{"num_hidden_layers": 22, "hidden_size": 192, "num_attention_heads": 3, "num_key_value_heads": 3, "head_dim": 64, "intermediate_size": 512, "vocab_size": 2048, "hidden_act": "swiglu", "norm": "rmsnorm", "norm_place": "pre", "norm_eps": 1e-05, "positions": "rope", "rope_theta": 10000.0, "rope_fraction": 1.0, "qk_norm": false, "attn_scale": 0.125, "bias": "none", "tie_word_embeddings": false, "parallel_block": false, "extras": ["capped logits"], "init": "normal", "init_std_qkv": 0.0351, "init_std_o": 0.0436, "init_std_up": 0.0503, "init_std_down": 0.0503, "optimizer": "muon_variant", "learning_rate": 0.00659, "lr_mult_up": 0.969, "beta1": 0.95, "lr_head": 0.00603, "max_grad_norm": 2.0, "warmup_steps": 200, "schedule": "wsd", "decay_fraction": 1.0, "decay_shape": "linear", "final_lr_fraction": 0.0, "batch_tokens": 16384, "max_seq_len": 1024, "doc_mask": true, "train_tokens": 190700000, "max_steps": 11640, "dataset": "wikipedia_en"}
MLP neurons of a small language model. Each row is named by its layer, matrix (gate and up: input weights) and neuron, and shows model dimensions 0-191. Each number is 128 + 32 x the weight over its row's rms, rounded and kept within 0 to 255. Numbers have three digits each. A neuron's up and down rows have the sign that makes its largest values positive.
Before each neuron's rows, "fires on" lists the tokens most often at its 100 highest values on Wikipedia text that the model never trained on.

fires on: " University", " County", " National", " London", " College", " India"
L4.gate327:116114100145132137106135125114111072135119152185066157134112117124106189160173147131125122151109084186149122199102125087090136144145090156166063126113115114099108166084143087158088146140080140138198122143144107116157118099157137127151125106160094103114124081166120142142125064151137191037116108162161145169124134118068149162087139121160109097206119110151118162117129154156077185134137060139141141127176156096153095160192136161145147128152136108144164147127149075164168126212086055129095145101143080194125126172195130107185152162110149126178117144183082145105146168121128138107
L4.up327:089111087172104124096127153143140064149111132171070154136094143130116204154164173113100093175130088163148138131091117095099129157164119148143038117135104111096118165057146052135086166150098161162195095119164116107144100135171133100120143110128104099095148103135088154110135058177142168060113105136161141149146168108063144174040103139157122106195118101122112146137172135166119164151130075137158130127164144111112082142142118137131138131137157117156115180124161082140143168176132045145075140105131081177119152147178141102182158135112123128166124153198059132129125160103142131119

fires on: " of", "ter", "augh", "ham", " city"
L8.gate287:103144120116158075150078131105121165192140150107113166105131100117129113149190178150086151122101119106169139171130167125128105073164111148077058159117109063202124175063149164169149185112073141150140126116104160116155064098127127167136152156152120095158141118159169155109124139157141176170149180144133151145130107125060074126139092152115082143132172128110182061177097154153133141102133204120130101135131144130123128130135177152114128186097097153145088130152130077165092132149191190146160148119144168162106188085163152136152055138141096090116152114106072175117159151130091099083
L8.up287:128154115104097179106110093078116116115145126093116091151126131106069114116144131165129177189171091075117163081111074189126098049149097130159158141077154131122151116124150150158144159106173126108188247170160069152085104120099157125108145128145093122122112104127109093154151057111111129073176113119130102130111148165135166129067068091149165182101159130171115142134088161095118201134149133154136160076144170181148083088148056141130111107170137100104141153133163172153151106103139150076163183125159142163109146087128158134104141134132127162107183110154113143099101084185153131143

fires on: "==\n\n", ".\n\n", " ==\n\n", ").\n\n"
L3.gate392:149118081138107158023196133158105152120141142135101019055057110111070106120065127169161099131126149139096148132129108086125142123146105155140136113099170137178125147106107072132076099167140111141161104112125100127144183126161124137197096072121131114139166172148160140104135164129120146163125060120231084139115153117145140152187095076120130165089102128148123125119132189093136104160133102132084126137124113118197179107116126209140123160148157130112123152128080171156173102080141129087114124152125096111099099091155103152150157141144098110083079158163181108139116138167133145135
L3.up392:157093104133097151075181096138083164144168168138112039062063118101081122123084115188149103125142141154123120104161141096102174106123171116122113091123146103182103147123094042124092132148090098149146126145121115130147193118141105129145111092118112145117190158089154168118138135102135161158095073139232060135096173123170122174172104075128118120118078126164154132098148193122145106135119140111047111133133130133183146120100126164159134146145114132124098113171058164133184107073124151088164126116101107098139069079171123115157164127115090092099096140157186130149140129183124113105

fires on: " U", "U", "n", "″", "°"
L8.gate493:153058149129104094113156119120138174105120141121164114090136077136097091156207088164148154077105107165119127151141121164148107140216118139092122119161145114111120165161134153136114143112176138153122129085104199139094185177142132110162102128106124195116091159107132179126094155131113115155132157172141105118154121104085091107181150121112129154131102154170128104100077083142097101161102163101084178135189129139145177109177145135116173129166071105043167123183167166125162139117140169179098093125099136178117126129112182160071126068117060128126111094113082117057086195123126116077
L8.up493:168085145112092115078117172139193172042116160090179070098134175133147110125203111155146098124077102146143116133117104161134108148144104177056134156121162054115139200084134147195070143146139131165099120139130209145116108102170154096087035145133111153173085098109150172178080151134142113176118148092092140119166101185132095124146122150145082111122098118117061072084133132123114098128114126140142129119154134132158199093173117115130118105151074113112162111140148103082086159090117098170120120127122124153145092127133101129129090083163055187122136149123106130129125111114115169111

fires on: " Rober", " pol", " Sch", " Pol", " Russ", " Mart"
L8.gate185:110147130073158150142118153135148127130125167148165112066184144111111123063122135150144149114163130131134078148154160118147146150117066122157094163145088162143112125091107079135116173082144132078100167145191096145129115157123141125099125157087115139135158125185156184148159108097120130172136107128127153139110221078132073118131132165078154178144112143124165134088073129107117087117182140225120111169125111139154124116122121201101166108156073088120214172114080104124130140125133114143191114137134111067093138134103076082069182074173173151110167162121133151179104126105070120064
L8.up185:106132156056166124114153166128116122124159118170147105103136172104099133063135129120132164133167162137140049105159136153173138156125083080160081106143111175133117163128099091136136152093130115138102172098190096118152118114096103089062138170070140161127133115179142160113158123080138127181118105121154148154104199094122111092099121164072155144156099149160166176077095148138120114137183148208135107133140085143136155151100103196109145093132058118107197197117108114155132150134104118109156071152131114044089158138120085080078154112156159127117173162111171149118073128096066108087

fires on: " un", " Un", " Pol", " pol"
L6.gate456:097139145115155148117150133182081118158103127120107133091158117111134137117137061112175091163167129168128112125135155099171145094100138084087077189146138162162180144123135093149125150137076101133149171160128109167132117175139132091167088114084162111073110090164149203144144106170085133150090131093179149147133214047126056113116139166092153166157118128150081121098139105169106122191173135157109116145118119164091179136166111165123135101110088136196178165148122092076114156122147112189182116137078097099157131155131055057098154127142104149159090079158085145105138119079122121094
L6.up456:098154099135173096164131103160124170165073165154163124079164135090079169170141085140152143166148143175207125091158098120168161106151149114124060133126165176132115193090148120165118113157096112129111130071080159083113132173108075101086150123146129102098111119173130169120135087135131138081101107098167109108170164074146108151119172157115144092162157130116133148113178098137089122144181139140143133143163103091129190179183145164138161135160143099187151151195116149104119145163100167176132117123064084110116125159076017100097152128170121129133096139129084180123075098114084130113

fires on: " com", " return", " contin", " rest", " ext"
L3.gate13:114113124104084185091101138105192167066149156106110135097124100119126140128102167174220074147135097136073179179069161138167145148091115106124109095138100177111104119167157109156087112127143159115072170146121171129135137176119096119112102124074144172138098114148092139111147102177173147157125139132146120117138184123198208105116133155114096105165129166085118131104154096127154149133151101115083120143080098123101111184116167117122164127119137134154204106119159075130176067156098150117118123135182210094141117144087138084168150051083122178133118176103089086174121110114112133181
L3.up13:109094147089080133076091153079191130086149141150106140097104110133140166136134124132167075087122125129147195146097114130165197197100127154095094135102143115061104102159165118148094127114145163140084157102121180096134132161132158190179124110108125140137116111129088109118136086138187165100129141112121086117177101152169190088127097184132148111174145171050114129091133135137149136065105154087091128129108110060097096156128163093094115145096183146103141134122166081125114124150085146136147095132156224097163133144115120099197159092064184148143164150101076052160151121129102129110

fires on: " They", " they", " we", " who", "e", "ou"
L17.gate428:054180115108130128109152049119138059145143188157106072163063129133126101154100136086083086126140165143120111115092073174114112116134110211102133121107099122125156067154123109136156106229138122105130075095165118150102124127133140112125150165136108153169095128136143103116149107102157136147153145096144142111179170120113113063061120172124141113095126187083160100175102064175090118126185122079126152101130104125110048110151127169096087083116151083125129138140121112160150124083108082082128091124145142150111131186080123150073106095150178118131156175131168164108111176099159183130
L17.up428:138138107156113117099086129157163100176135139133158134075147172096189163063107128154114140202149171110147207056127125146150146117163125150132089122120182137091117120109172143142155145161129086173180105109189097125134176127209173098170065131160137152133166163088124114104130120173139118149087148139088142085131103160092153101122087109117107078044130100041093134153144103097176113164078119176140117168163159154113084057181087071074120149132105121099144171095122116139127146143138159141152089103146136128155154132076163147114152132130148157143140149166121137087045153146146149131

fires on: "re", " U", "U", "mer", " ear", "é"
L9.gate198:140091108144139103087128132132119122138096146166070065137112107094081100181179123143161107150080095149142117087080136113159077138162131153078105153124125098149127138069175163119104124140133126127116095117168127148136108166097074110087170081138156153118115075141121111182115134165118144116146127124112117106161074187108124111092072130186086171131135143153127109145111093130163106211064143109109093084184124079063115132163176122115148099093121115112171097184113222087121156112172149136154113145159110148070136117068153162168086063168056171114094117146136134188138184079132135108
L9.up198:148124124215124116121143154125170121110155137155180100134101124171179124162198143125126083127150118097215158064138097147170098125187138130090098117117132199132154164105179164095090162124163115149162134129118091130106066144153153095115075100144075142089107110180202099151213145108126100134134074150136117139153134164112121123102094108100134200076183153116116100107137060148135096144138101150105148080143133089151150113179085117150126135066118137159091090076123126132125149097128056149125156187120144148119120203102122136113098164105109149094187095153134128157104120073122127071

fires on: ".\n\n", "==\n\n", " ==\n\n", " ==\n", "==\n"
L3.gate410:114099118151156140006204088164100160118111109151092092075054149050041130135131181190095084109160135119135197094167100071114121109073135106097111132109137126153104141116087074110107176112104169119123155131121082125128163124155132118175127061113110112148153140167156130107130129114097144128141056168201111122130133105127146125181132101155118155083111156120106114091158186126143074167127077116122108118127153143168129139137158145173135146130140136101134137148054095153120102065130113105093129154108127141057065086173108098135165117132116110103097119145179114123125122189124115157
L3.up410:134105120158159140017195094163066138114116137148082088078043153079046131104129163150153103129166111123119204100142100053113122124097111126090111130109137136163092144113083083104111173098105160145117149129086080103120183171166129142146117070104108122140161159165136144088121151104090126144141065176205096090131149098152149130171100074141107143111121145124103116082155155148121080143136143112123104131130140143169120143149143134158124156139157140128124147165034119125127118046103113121102147149104142123057066086169107117138176109121101146081113131130177147156137128193123108147

fires on: ".\n\n", ").\n\n"
L14.gate85:131154163181152099155147148145104141113193151155099083082116190159124132128125148147158142137095202153104117138091120128148169097150146179085123070086208144195111119179148106118123144148109151150106179092103119083175097138116131096162140104084110140191117128133151143153142123088122114111140166126188083172117170133160146174134099094127168154092085163154119094072144141072096098141230119100114114138145158138123107131167123175131113092141133177152130104184119156205155164037173154126167134134154131156121082187125080111130183102150093103139155124067147102158159139108103101153
L14.up85:072122166122141072083168115165110136084192143123154166062105138108087125124133164124148131107171131119137140124100163142126164100214070139129131105165156138149107082154082086113102091158142085164114154061141097132125118128178133136158066128098106118142123108198184128110066143086066170067123174110174176113151101140140135157114169072177127153058092160157120104132140140151148161116159123145155118126188145120120154134120087147121104080123098167143114119143126093116157174090108198121136137113125129172117077110147183120090189139158114098114132135051130121131070125170069107201

fires on: " Rober", " William", " Mart", " James", " Har"
L4.gate374:071100162144103133106115195170081166141150139183112163101126106124090133062142097119127117155118164191170097148138076167165133103112176106214063078123143176135128159155128099165151124069115172138120157087093145117091155116108133106140138122089105125091154128145140152101127087133172153085121150127157120077114136059102103086103138162122083145127114083106078138125126196119075175159113107121111074159170120076085139111159092140104147117173070122142113121137160083143151155079106180135153106132127122125164123148075097046084196123132186138112137161162133200131090140086172135094
L4.up374:078111145153128107114102190141088132122148178179121150077092118112104154104115118091128131170110168219180110146126061169144127093118148095199060111144141183132142165120123069148154116074103143168127142036084171155125147142076084125147106104115125148119147117120134134084106070119143142109153145158192133083122110097141082078097147155129114157121133057155114128113129220126074162135142104119141083121204065094088104104159095154128134130143131152142122139138160127174138143088127168112127143141098122146128130138074103064078204108151171112162128142133120174113077159107172133114

fires on: " County", " City", " state", " city", " district", " University"
L4.gate268:102142114156122120077156147146126065133169104141122138112072110162147202199150213172117146122115131176147111115129113099138129123142100155138130109134157069124146119144201105125118116112097132209117099113177163134142148135186130135132167146120087152114149109127100153085072078159091092059155128107115195216112125158144134061114137120124129110130097136168095208122086147194080188069151135129136128095177127097123144129178102122127202117107169112118181134084163131146102136171111075144087145117163107086155143108163156116154147140099097115122110163149115179127163199091151132103
L4.up268:102165177161160066120124159175092094101138133160095134098100134171099191165167233159104126135090112124153106092150124101122109102218112139119092124097170083137080152125185083109125194120160110197148135158206128132129126126163087117147155147100096127098149135124092151098084076193098108095154114117150152166136153143121139128106149133164181148132121123172074140165101140174085160097181126208150136086124117107105115135143093117121198096155119145108168145113156138121092198144109088170126138167159128103128145151172121094198171175132156166113142148142099156157162162105158112125

fires on: ".\n\n", " |\n\n", "\n\n", ").\n\n"
L13.gate317:143190158124134103107145185138154115135173163134128180133117178131099090110056110128159095146136176117160147147147097124128134152176053136122098103105217124154163136108129196181105118112115129146181152102129135100152115112177115140184173072060161127145178111191105159134121153134134110120107112105097143151117087111040161091108074149111126155118086176156108098083113110119126107150161102117114168092084133128154124120105132195181182144129196186099149163137105120160162096157134128074175075151135143182134134153150146140119168133141082118081095143141138090194099076159082151169
L13.up317:112114162075061122101143140155158145150163164142137102059082089140082111112094132128151108103131128117173171138144154122148160094119104136086120105140153146181143132163101089078087143148138100148138156139152110123163110088218095102171146050135149092130211149140146184092099152134121163160131136103135168156085131087109174192139151109109117143094027124151109125066116160184098128145135115129092096107123102133162159169164111151144135099138110124095111117166130103140129096065084157136132123104069139145149097160179186080095226170081089135140094153133126106182150153142070125152

fires on: " R", " not", " r", " son", " st", "ust"
L16.gate498:098149130087105131132139087118103113138115119162124082117088151079169127091078141119130133187170184160110147093161116127121157123089187090154089133149086152091101124107171185132136125097109072122092158116122069136086173144131110170067104159154116155132111128173100160074166127137093095122124137131108138159092183156132107155112124157017133101117154151141127124077102168146156146086144184109140205177135095103141151174140179112158125069174118120118163191179142125129086152210151158122175131134135081083127059121128133135161113120116184208107137144126122116184181159157128155149
L16.up498:156110111051100088147081100165083126088086089135140161101112125164099135151108108182113132132120079124113127159118137157146100155127054144044128092133166169123084123096136112147068121146104204095117132068131114120037146092116138147075120143131085132143158145107134106135137070150144121186128147083140152126147100132141124140130116100162043101143149124133063160130174160189112095146134148115140118152078144156110094098110111132122055121144174084144142083088149088124115091164080123161111156120148174069163117171194105112214132155090167178084140131141067119163102109125125161141

fires on: ".\n\n", " the", " and", ",", "|"
L4.gate270:126088110115145150046180031168092146107144125184071152104106145090073106112145163178135113106121080106114129129184121083071131130196172143111121119148136141122117114098128118100103139107088163110155137177130030165126136130130138136172132059146113096138147124168180083106101141097095183143149106132157082114128133123103177159159112090129118146099124160158153119078145168113130089174139083136106128106132160132170125130134137154145140144164127141085110108124070088151117079095060166102063136128109112117126148115219124049105177142128120099151121078127169141138136095223100121127
L4.up270:126096103136145159049183032162083146119132134188078143124103128076098118131138157167144118091118064088113131144178115102069124130204143128113140147149135165132108097082100099092097158107084141130156119159108030128127176159135121144158144063130113124154163143165183098089118130063103154152160106133150087093118137117116179129156120092110125142100101158143163117069144164135134096187122093117124136107159139120178136112139145165153126141151111115094111130140075089143135082091073157111092149155138154122133180118223123034099161125134108137158125081125174149129135107212099121135

fires on: "m", "c", "n", "ar", "."
L9.gate425:096093116083068106154111153146155150123140144108120092136121065119139088103152161179151112097110128107102146128136101113109133127166121181126114157114148122139134090132058180100043114167125202100097119153113108082132039096142162156145185157134145131105115092180125167169178135137139126102127127159119180146098142155104149135141135081080093133104194102088110088088140127096173081098107102106133112125181139135093147100083112163135113085071128147123108116126133093180192187159164163120155167105086035174087073142092157170117133115129109149116119148147144040136189140108144170168
L9.up425:169127189128180085127133095115156108107143134063086181143179129156143121169110160105124103084123118066151182124117170130185154100134144180113120178127121102156097167080145108104127085144139138174098102111098099113128116130123104125102069117141128122084109090129119149203115121155138148143164111143136176116131096143229186114086145145122098091061124111141135087133178176166162136095190078122067114103104124149155149148133148120112185126032211135130143143135136144135094151129146119081109165087095117069104102153119144125156095118166090046106129092147118134180174091163125153085

fires on: "-", " Lab", ".", "m", " ", "ad"
L17.gate109:179176157146118095105120104102110114178172116102147165142109077140100157127064199099071121170148088096112112101114167104090060101158138131116109190148107119134134083151107209151131091099107137096134140086123113146079151154121067140161156102132108120148150081141116184125114113082110122131083138148128070146179149109137118123156133087109131121086164150198160054105138156160093126110154128099115073144168121124141189133127137120196122124073067171179150148115163144102143113203144178093186110081124144103104185136122150082167154092192121096164155140141111178104127146142115173173
L17.up109:140115172085134151063090119106157139104136092139117147136120149097063145117051128136159139104182143182167170103109106133181141138120100171110151137150087102055111113095116123116165088155150112087081123117178157151144122074089113175142138150098134145196144163085195135150109124147105081073143120084141098136151122101153144113140133165136125090062110101107176132092129174127124197179140096112065106164098164134096162131134144106127141106186083159155117066086153160120132156098088160176118116121102115124224138135160167104059147172082154092117192178104158106101157115133176131136

fires on: ",", "ly", "very", "ely", " and", " more"
L17.gate5:130095164114121115146160100184148111099057098121081082051163171041144124104136106194117136145115126137100175137134152100153138166090194133091120120148190085143144128118138140117214104134156186096130170126098158142108085152163152121146080169154175137180089143115135173071089088146135060115100176124147126109153158160067163120116155115100110141111169119140172108124132124193113160118132168146143159138168100122093123155155049106086208128094138124093168143143165084095111181129111127158108158103139148161096124115126103118143093105139108149158085155127032097129093102127107108111
L17.up5:165137068129080148125141156182092097071179116142125115101113139129111187172100189099119154143138108120123120091122109077142138156065133141146141179094130111068102147118174158194097137167115173169158137182132082120183150142104056112154112116070051101153093135186097152099114114136144128185110125102127124115178118170093080166142123139082163137163059114189220127091107099175136054119094111180132104126155148146142089151105114122094098125087072126155132128134095088093069136121129137153078158120148100101134086099102142115141133155064131160111129159118186161152134100132131120152

fires on: " |\n\n", ")\n", ".\n", ".\n\n"
L7.gate463:116095094133108193133156113152121198127125123064138143115115084144106100074124111149184168169170064134120180181112115103093184104142158198143148164143149185152120116129169118139106117185134139139109119143144085087171158124121117072169140046118125138139145101116098151112143170130090137113110085154150138082088101143130059162104128101156097113088130163204101139078094119133120082146149100105090152104131093185200173091108168104156120206174080140176104139136149110154151130130086128125171114105157126061134086117218165140119158187120124106072128098102123133129129135104099137150
L7.up463:133135082144138126076071166166111127140153137058154080136105111134130114090116113117141166135104156136097109155153120119127133126104157154145107097042209143111125122175131129148047152131137161101117087118163037123163148124167170116192146068148114114109130091156175129097131179096140183102057083143138139118085113118076151155116105147108129149134090194188116110076095153134115119134137131121140144096092148151190156133156143155139143175119159131096116139174086149189148094067099136078176121105161093086143100130185083136064148165185082076077166148137130148148144075110114120152

fires on: "air", "land", "ham", "or", "ter"
L9.gate127:151127140126214138139102128111135116143137118082124125113147021154094121132178128108107096087086127157094129196129098156165141116076138079115154078065153119173190102168137143181085118111162172136151078093132168151170107097116129121131147094055123117093144124145175107090156113137135196130107164076127137156122146163121129150096097157096133113151097150183125025136070166127124080115130115120133143114105088112150167144116125064166169133124159167099110179141120109177101137121166149121129166129117063178123106062141153202154177174123120115083135176116120126081136103101093142152
L9.up127:094111186098127144140140183120107124131083145084102136109173122083089148121111143131081101136087069133133142120148160127116143092123144115078171094108163190126162152126097128125167097118087146118162159130170102126111157061111138087116150065095156087018135220126105146133162137074159129074166091125119161139132128179117172131131085123141161113135100155201092118133101142152104141131163105168201128101166078154162166108108057123120131134125120148184143152168152154192155114126112132138129124083138138130139162091084183137111130152066143121132173136152145056082189065093115163094

fires on: "and", " County", "ough", "ike", "old"
L9.gate263:100105106079114144099124142127117107155127139153101176126083096192153167143118157135119097067115143135161174170124109121083114117148079087137158159187094074168105115054146125100137088163135084181174157114081137143102098148143097168149088108182134147161139144102086166122170081148150172144142178107107130128122094091132106143094071142111177135137142152124160110135155142142111147111139127110205117126114127076111188155102096101106131037143095111064131162090184160122162177109139143123150094064037150179102141108163038093110152172112140129089124132092120104076099138122148181151
L9.up263:111151103128090101113142135123145139134045138161134132128106149114126155153081109117057120105145083155141183120127113138135153115115195154196111137141064129135148144081111164177128125130143102119168142153090080075101103103104129145158138126145147123089153170149095178154131079113152038153126155175139152127135119214190071135110079120116152129165152114106147141145163091181162184134122128155162135175141151145136163122122125119095108073122095152070114203100187181109111161109143137168130147172091194198115126059105132186075157135081124175123115108087129108099106077112172098163

fires on: "ular", "or", "por", " ent", " high"
L7.gate97:131155148147105121109086074155132084100082195120157131138054076146157116080123214090106149091119136173113138128134130118166120179153223092155120199189152144076134160087149109134089118113126092111160139113124087112137109169095128196106153075113168187150109162129145096131131150108074124123155113160173068110153131130198116118128147151024123163116097134161165131190129128154127215128138179150115110118132130151132120100131147135148088146155200132162085119108170167181148137128146135121174168126122171076118120085103161159124123076137093111135151147121099119111127094140171138110
L7.up97:152137142099094111157159143097126130200033147160128137161140159124131086092132191124119166114177092093100116146160136126087183143149115085136142193145097187100185145130134126142152186155110163109141074154140129135158154153097112129114165130094211206081156127147052135114137138156047120132183145153157173141078150118160139175152131111124152107181117137139172079079094145140100104107138093108131101171113120128138155141086128137172088146082141201120192144141126127156140151121095138127108149073094145071094131128131107131152107157124196115119106119131163060151080152164079110075

fires on: "he", " we", " We", "ou", "e", " Che"
L10.gate300:131163065134128106113148119117160117119148184106091137103133114108149156053113104106104063179198167163099138095095166137188099165114125182117085166113119111095153203210113108121121193153107123090110138152120152125124172142138086182049139137176099163135165047146132089076090125121146156136101167101104112089127179164105094103134104142104152116101146146221160049163167119133142075152159115102093152120146099156096111188143125125145121141158150170124098139118116107093160144147108152204067090168132110134142163125165096145103123099112155095098130140124191124146153155107119119131
L10.up300:183151088143187126115155119118133136117153179165106136084143112115159127098094100125088076155153131165129159085120137109157176157159104187112062111083108143110148156156137075144142143194117099129173090169125172081111137145125136193059164080169111118149097073126146080092071154120138140156096176120107105103102153100065124111106102141098138111128143111184153104173189176114213098115159141085112106086140096142142166185151139128162093164143138141185114162112134130041166088110088130159092081192124121133125156133092097151111132091071198123097095173152137143129091150104120131114

fires on: " and", ",", "-", " In", "\"", "ly"
L12.gate1:093120142097104114094105106147098106135098137154081137118127137110137149121137172104068120148140095145082132121126111072158085081087147129118125088119125090111168098179135163187160053088207164132126133120101145139161208131196146117164103132121123178152135200170147073103121168126115092153131099142203144133118107154049135129126137119161142166113146150144124144088149113112080123095142097099132096122110148117108174112150120096171127158050166131134149138081091105117160119135183077183106177161168170138129137145076157070062102154136118175135039105147137073071085140074133119123
L12.up1:105099150172115142093076178161068107064146131115077142102155120122158129106109121077080093179132130155086150099135139074190164165126172142112129131060126133086092072162117172136143106100182155129103142174111096094176131101133118114124124159086125105081136122183183107154136100116206164146163130178180142160133073128065135141057162124145136157086164155118107115137071184133031108080117075154098139123125148156162137151092137117114122085104115116106142075121123076105129126145120180126093187153115189090099062099123126117121112093148085152155129133164132109150128126148148187097

fires on: " R", " H", " B", " Z", " N", " "
L19.gate459:134126113147127168126220091148129139169170147123139164078193088071137086089105176135137158166166067118161073147139150079150109117052079169141180141172092155134135141135144142132176130140111048127145094126185105132122115148186108168122106155135167116144160144128174150126097088088140139122136152146134169065190150143143096159164163163131127166133178124123169102084184060093138162113148178171159139171117191096160142138119132166154135088137105141101107136136181167156136130152159071155165115091157078160104149127142062100115090137101087176113121138153129138115181126092132132186
L19.up459:097135168153120072133152136088121115074120144065118144132152160118153103172095161123120103178088119138184081094172156126153142098144148112139150091123134164090135095171102169167132066171191190151137160152183176090125133087107161119173107145216139151075040126125135158141190132151075097152175135172107124121135094125095184073082116146104104111130157137115136047103176149162151129098171069144147150074140165094121166143099105148125102119120148095144130081091125134143119070148159116141135148190082077122128194101143122128140078097092123183145097160124156137155143132154123137174

fires on: ".\n\n", " |\n\n", " |\n", "-", "\n\n"
L6.gate384:119133077148143186000177105145070125147108159121112103108071124105089168117065156126152086134211128141128132135133104151138130091136156140093114120160165108148119119127150087198090141159098080174120130115129080072113159168136110094153158081116141100122119123146159126097142165109143106163162154140106098121114133105191127145179145087107134202067114134118152092147119121158088124126126115095113133084076144134165142098114128163180145163125162154131109121157110150164150054072106154053132050122102177064123147159134103093100158069126150105145125122146152161178140134152140180117
L6.up384:112107102137102188087134174171079154122124200126142095125074121147094096102101088181106174126142162150096139114106143146090109048141135151130112136151158161159108128201106096151058152107165157121129106155125064129109144133148099102125114154124133116117123113109128140080167168135094177133137084104133093143145145148167082090070123079111170166104116134151116134107072184094105129172135146136147108110110044144127128130137094162165177145152123120127069075156115150217161152075090173116126169096090121118057088065125134151135186114161173046116113125150133147160154154171152074158

fires on: " who", " we", "e", " be", " they", "|---|---|---|---"
L17.gate406:108110125113121139153194106110125122120134142099141099141148166101148105067094123216087106126108208105139178126151146148150110193093081195131115151038163117103117117233105111118182095143094163077176071096186127164144123153078112103172118169136127090097111116107139117158139108092196122153186130141133121135143160160143179108128105124132123118139097127099101082102176131113120119097143098112080162142131110122104158090147087120074125098142143137122162117154138120143157168125162162129186115129110190115123084118157106105061099061178124086127110173134104073137122098095204113155
L17.up406:129086166106133150177134134176125160093160048112130089130123176106135142109127116117133126152102131127123133168139161124112175132133138149136125175106097198107152154194104087173142112175133090106133102103113132122109147150150200175100072146137152128082155102136156103053118073107125182112100178134176095138123144125212147105086109166079155134140146067128152168168168130169096124125146113122119126071113094179146093140130126146104154129148113099143128207141165124116122087198116152148144110068127182096097172161051074164050105131073102179115080155170170113122102155100159117150

fires on: "oc", " Ad", "raft", "ere"
L2.gate221:167127124098099131125108078092094070126175097123109115100145104157130129123161135018190131145111094141157107111110084072149121102146159146109103096136161147092143091132061176139180102119099155104187109124160145108151115079148136099142132116105148033105136130154154103117082148092118181145149167121155098156130101115101083163133125108148146142140098177126110132150082097130083085159179057161093126134086115165164102127125130096124098139100174109136181140136132176151103118141172125151151152115201170148130151058133148100144218165083164138079150114073165120060144087166069122150
L2.up221:122092128107097215108133108117139145063123118116133134150157117121127163196095143144102126174115102143109132135151140060098115136111182135133201070157123078119192069124124156085106140117156177143139110152170093200110157110111108151141147130116157147147135071187111163125069138147141111129178121129119128143139168187193153132101097115140140123104131166166110154110107182103113120204128141170135111163072153108167087149194136162161084106082116148105131165148113161128109048110107071071167085106162138138046200130141127098098119169144055143095155122133155131098131143161144085132

fires on: " v", " I", "D", " N", " B"
L19.gate375:162161102148168137090152156154123104178120144168176116087161085129161154177140132097094140136197160119116152096126141087201052145143087109114152180091124162147145093096140143113150088140128121136140079179131112126096133093111193163137124118157162176096137164138132156108073117160094061119104141146147162102097086093091146224113157154093121092056123076114072099139138123154128160148134131105100150095167114165160122190138162208162084094167077084127152125070146143114129108186086083145184086140142137162197134135144120172116083098129093132127105102124167134135129149143088116168
L19.up375:180143139148075143062152138121065130143124210173173113177147209157106122172041137171100124130129157182119100141091114088172108161195135131148130132054146133090134078111126115128173080128118113127102144130114146118129123128156138119127154149133090167090082120127110168101143107168154143123154096150091041099179156225083165119137098149103129085147150130169119145169151103098136136083123168176095178030146159145111100137149130113083087097137142077161157118105112107056140164184085103100122085144122136111156129144156179099111123152137156121136101118097092108117146140133128122109

fires on: " an", " ex", "yn"
L17.gate96:142147120182178122120134084171180163111149137133191168139157151079056104138132184121154095119107133186140101060131160061138176130117129131134110174091135068072155116118151173066101124057110126189127082138156082139187155125094124121113135132138148152107087137130122133139152116191183128120128105172146101183110105097092135135152138121075139120148081088106149118104127113111089103096202144184140153124135091181111130162183123109121118121092039151132109125080176185083080133121142124136136100172105152089122135167106185150095059122136150162168119138086122090095094136142109176157
L17.up96:126133068131172158159122120162135131119116095098175159098157148168119105149202094088125159192117179115171098112121147106118125138142066162170118200134139176158074092119187150089088114087104079149124106185134084099097154137116135151089080094151137087131153116168105131057142113155132112099160115098067105152153106121064136107085125065106180163115128149147142148157094098133141129073165146084113127133096093063133113131144134122154103137136107106155187142185189180169166092093082098171110147125134128095133088137159165201116163121163151132108063112123141147132090097074194117145

fires on: ".\n\n", " |\n\n", " ==\n\n"
L7.gate139:125092083114137171059155132167100186124077191147173102109107147094064086113127163158151147122122150183123145128149119133133168077147120185117132121142174161141098117110061112157136135146100115130136134123134077103161166136179109079174142085153151128162188141159154100129126156093130120196165073122096100089069174092167090126167131066125144099037106128160109165083115163157169111206147104132087147097168151183181172114131130147164120152184096137128098129166088117144145108095143111099130111148086147115116088159169160131093217137149119088121157105163151144148116100167145109162
L7.up139:125118076113128152110129149138114187126092178131170141099066108037085113146082132161194165111144161156103130122139112126149178093122168144119168097124184141168114137123090131155100160106128122104091092111130105117131137133172124092182117075085109112155200125149125108131158161110135136175127072124063130074094140088152072147170091069133161138075111146121100168054145207141167082198135120146111143095136143174188150100130185124119136157179120090148077103167071144181154148048107120065106106114104140138130099155132112155131181168141144099106131129162141125157127095163109121142